Weights of a small GPT-style language model, trained from scratch on English Wikipedia.
Architecture: learned positions, biases.
MLP neurons of a small language model. Each row is named by its layer, matrix (up: input weights) and neuron, and shows model dimensions 48-175. Each number is 128 + 32 x the weight over its row's rms, rounded and kept within 0 to 255. Numbers have three digits each.
After each neuron's rows, "fires in" lists the words (lower case) most often at its 100 highest values on Wikipedia text that the model never trained on. A number after a token or word is its count.

L6.up251:116158144148103142120150193136164131130125136084145156134163146095189112141089123053152108104106141140203110162162169143081142160102152135113127075142107109149136112135144135159122104080072111128068072116069147165143152137119064153097150138107126149055181095098149157095086116042103131133124157095144164195137155099125137187155143066114174064144116147127151113131164143124123156216138
fires in: "with" 72, "and" 7, "century" 5

L6.up209:109082110169127176107133151132119061106133142154088133150179117106173135195120129112215131139116138161100095157142145065134145128107102148075148061162132096106150140112144104177129140102161143183112156129114090149128185178187153157151154084082134183120115125183106100119090136084163101121098186102082089111085123123176174080154145171100134106113176085094159077108167152100111126119107
fires in: "became" 18, "same" 11, "production" 8, "program" 8, "year" 5

L7.up714:144114106092164083138108180096120151167149174120140135121167168122155116123129096153147141189122096104066156164119164087133143188091094188082115183206114103123140124124064113184143177160123089076151084122166065163169173095104154171088133122090113173118144138122115134138113168155088095097182119089079127124053062109157161141108176129126147110174126144156131110110096085168147160156133
fires in: "season" 32, "football" 8, "footballer" 6, "financial" 5, "france" 4

L6.up581:132090128179114211118159142112121107173151105125082114112168149083172104087106148166171114098124141111123117168134164142090122098070146101099200084128175116133151146119168112171134095091174138135160137132116154135165127144101121166165122085082081189144145181119152120066144197097103140175082115098166069090167181130142095080153096134172093106100192116120177126096182131109102076185155
fires in: "produced" 27, "production" 13, "producer" 6, "products" 6, "given" 5, "program" 5

L8.up507:124130142154101192150063116102157139153147132129097150110146110100089114156126096168087133082150132130123178148137145100075124179117132117152144144057102091167114136167120079144159110147083127175126188101073079143115146164118109152111107125116146116161084120099146100141108173156099111127153099103149149131136067164083133152142125133055165150126105154149142093105106109157175127140079
fires in: "he" 58, "league" 10, "height" 4, "head" 4

L6.up407:140177176083111111098169114090153178119145112069110178108139145133104114119105082097187122124172107158134160144119117182077125159105154126129125095107095144166126139135062095113105074177107179125180192111132134135147077119117182161060129121130103153172165140120097082135147125118068135138127165121133153171108122105116134131129131132104118172176104145123113099104167086124133195137165
fires in: "following" 21, "before" 11, "between" 11, "and" 11, "follows" 7

L6.up273:137077096175154098171059180148122094166121134113125117114143162121142099152146157088103122165107154086198110152088124152163126148088172161173153083211117115141131122119147146086077191143051018116058135109090148161139128133142074121129135132090139156066133117105168117110067125112113163136122168106115132147117162122087127069119114134100128117158163194154127132114114079178112154123118
fires in: "september" 24, "democratic" 11, "republican" 9, "republic" 8, "department" 5, "independent" 4

L7.up37:116134136112136095142109180167147082125097142099071127097152152089082112131153163127130147175113177067122122174117137046146130167119124194194045097159128107113127128130131164183157061116088037164155084126125116148139085143114167124125125082135128168145128120114138134111149110131147113099161143077177114189115170117137231153085180179105185102143152048131063086109125162149123140126147
fires in: "football" 20, "album" 19, "footballer" 6, "against" 6, "following" 6, "use" 5

L8.up165:122118101152085163124086141167140122100140164153168141202140151141115104103122103147125158208125131155105124172109114124169123108128112189133126065165127090130112150082119119107128085089175114141209089093155074121134144138156153156132108125061118167108077135125111142169136137080127105151160162101094122169085118090136078100118103114059075148140092127144164122106188109135116131152166
fires in: "team" 19, "career" 15, "research" 13, "death" 4, "results" 4

L8.up907:192106133067168147115140050137135138161114135094129068079178140173103075144113110138122097091083116068095129092157171143149113196124135164126140163116140096130116126181107082141106129178079128167129173129101148177181125149121142176112125094131117095180102152124048146173184167147116124116143105075126175110071089107064155183133138146114167150143107141134056082106126129165098161129190
fires in: "of" 22, "october" 21, "december" 8, "august" 6, "11" 5, "july" 4

L9.up456:087156077072122181130079104137202112180132116095077141114143183133121159170127145079120103088159126145121164210188207176143156119100156143108152093160142157159146137082155062133147142196148090175080096056139126165138170113062173097128110148131088096099161108104153074116101153104174155104152120157102175101150099132113137138134155055072174107133127130162127090132193089135121153185110
fires in: "and" 71, "with" 10, "for" 4

L6.up563:110073136142166148136120111175164185186130110138087140059119178163069094148137119115043119139149153091139075117138120150089145145131149157198190130123114107107143139098101162133132120147145131124106124101104135110134089138106148147112117109123142112138070152124104127137124125140216056100215113162150160127101181116132110174105085102101105107160113176165157137130093160119097067204128
fires in: "of" 27, "united" 25, "biography" 5, "federal" 4

L7.up823:102123076118173105159177129065099095127118110114143127137129100121162135167152101076137147160095151095087090115145127137169154135114119146073127162104188114105088138130102169112144145117106121075186119151144134111154157113068078090165104208091166150135122180103175166144170145129133123127093115066163116115165144106098130148205027171088156129155074147109129123120161130080113137118124
fires in: "not" 29, "any" 8, "oak" 7, "another" 6, "out" 6

L9.up516:069139133110106157086092140105144127119156129093080193149156149096114097129067097109074124100138129132129112156099175180138139114103129163124153167164109107180112115119200088187066140105079084158057129105104111145139107153089097146129164116124151176121184130064173074131136132063159098167134117117126161157142123115175129153116118077084124075144146122154113131134180176165090173185128
fires in: "and" 95, "at" 5

L6.up781:134109140126051208159084137190143077153130166139158150133142136160110158104099122110102085162112175118123140127093162156118134158170119095124098114150137142131075139145117129118102168106145121115154209150137099159156145085142100159112198121161117131112160134076159106149107100098116143139176163108119158144154135093091114163079180072167090126073148167124102071120185133168107110094133
fires in: "of" 64, "response" 6, "publishing" 5

L6.up219:182156086158074159143075136162154148141130138117075130099149200109112082097110120139174125139096151120131117135085178166131122109118146149161207132196109123114140128138187105111047097112100091190109173110118152161137171114172127107084124131155142131081078142118117126087077098120149111160152108112075160158167105124107097119095095123121106135112083160105134108146173109139100131130159
fires in: "in" 51, "of" 12

L8.up856:124139153117119138172118065167174136146124080100193116089131115193128060106147113123098143072136120107115131115100160140151102116150137144152115053155131114110092128127153176131103123091141137108114158121145145144145167159130114144127160152181101125176101152159091078135111158110179114101222154073063159159107130124061145153090130103144137145108066140148179080129182160103124128157151
fires in: "of" 67, "project" 4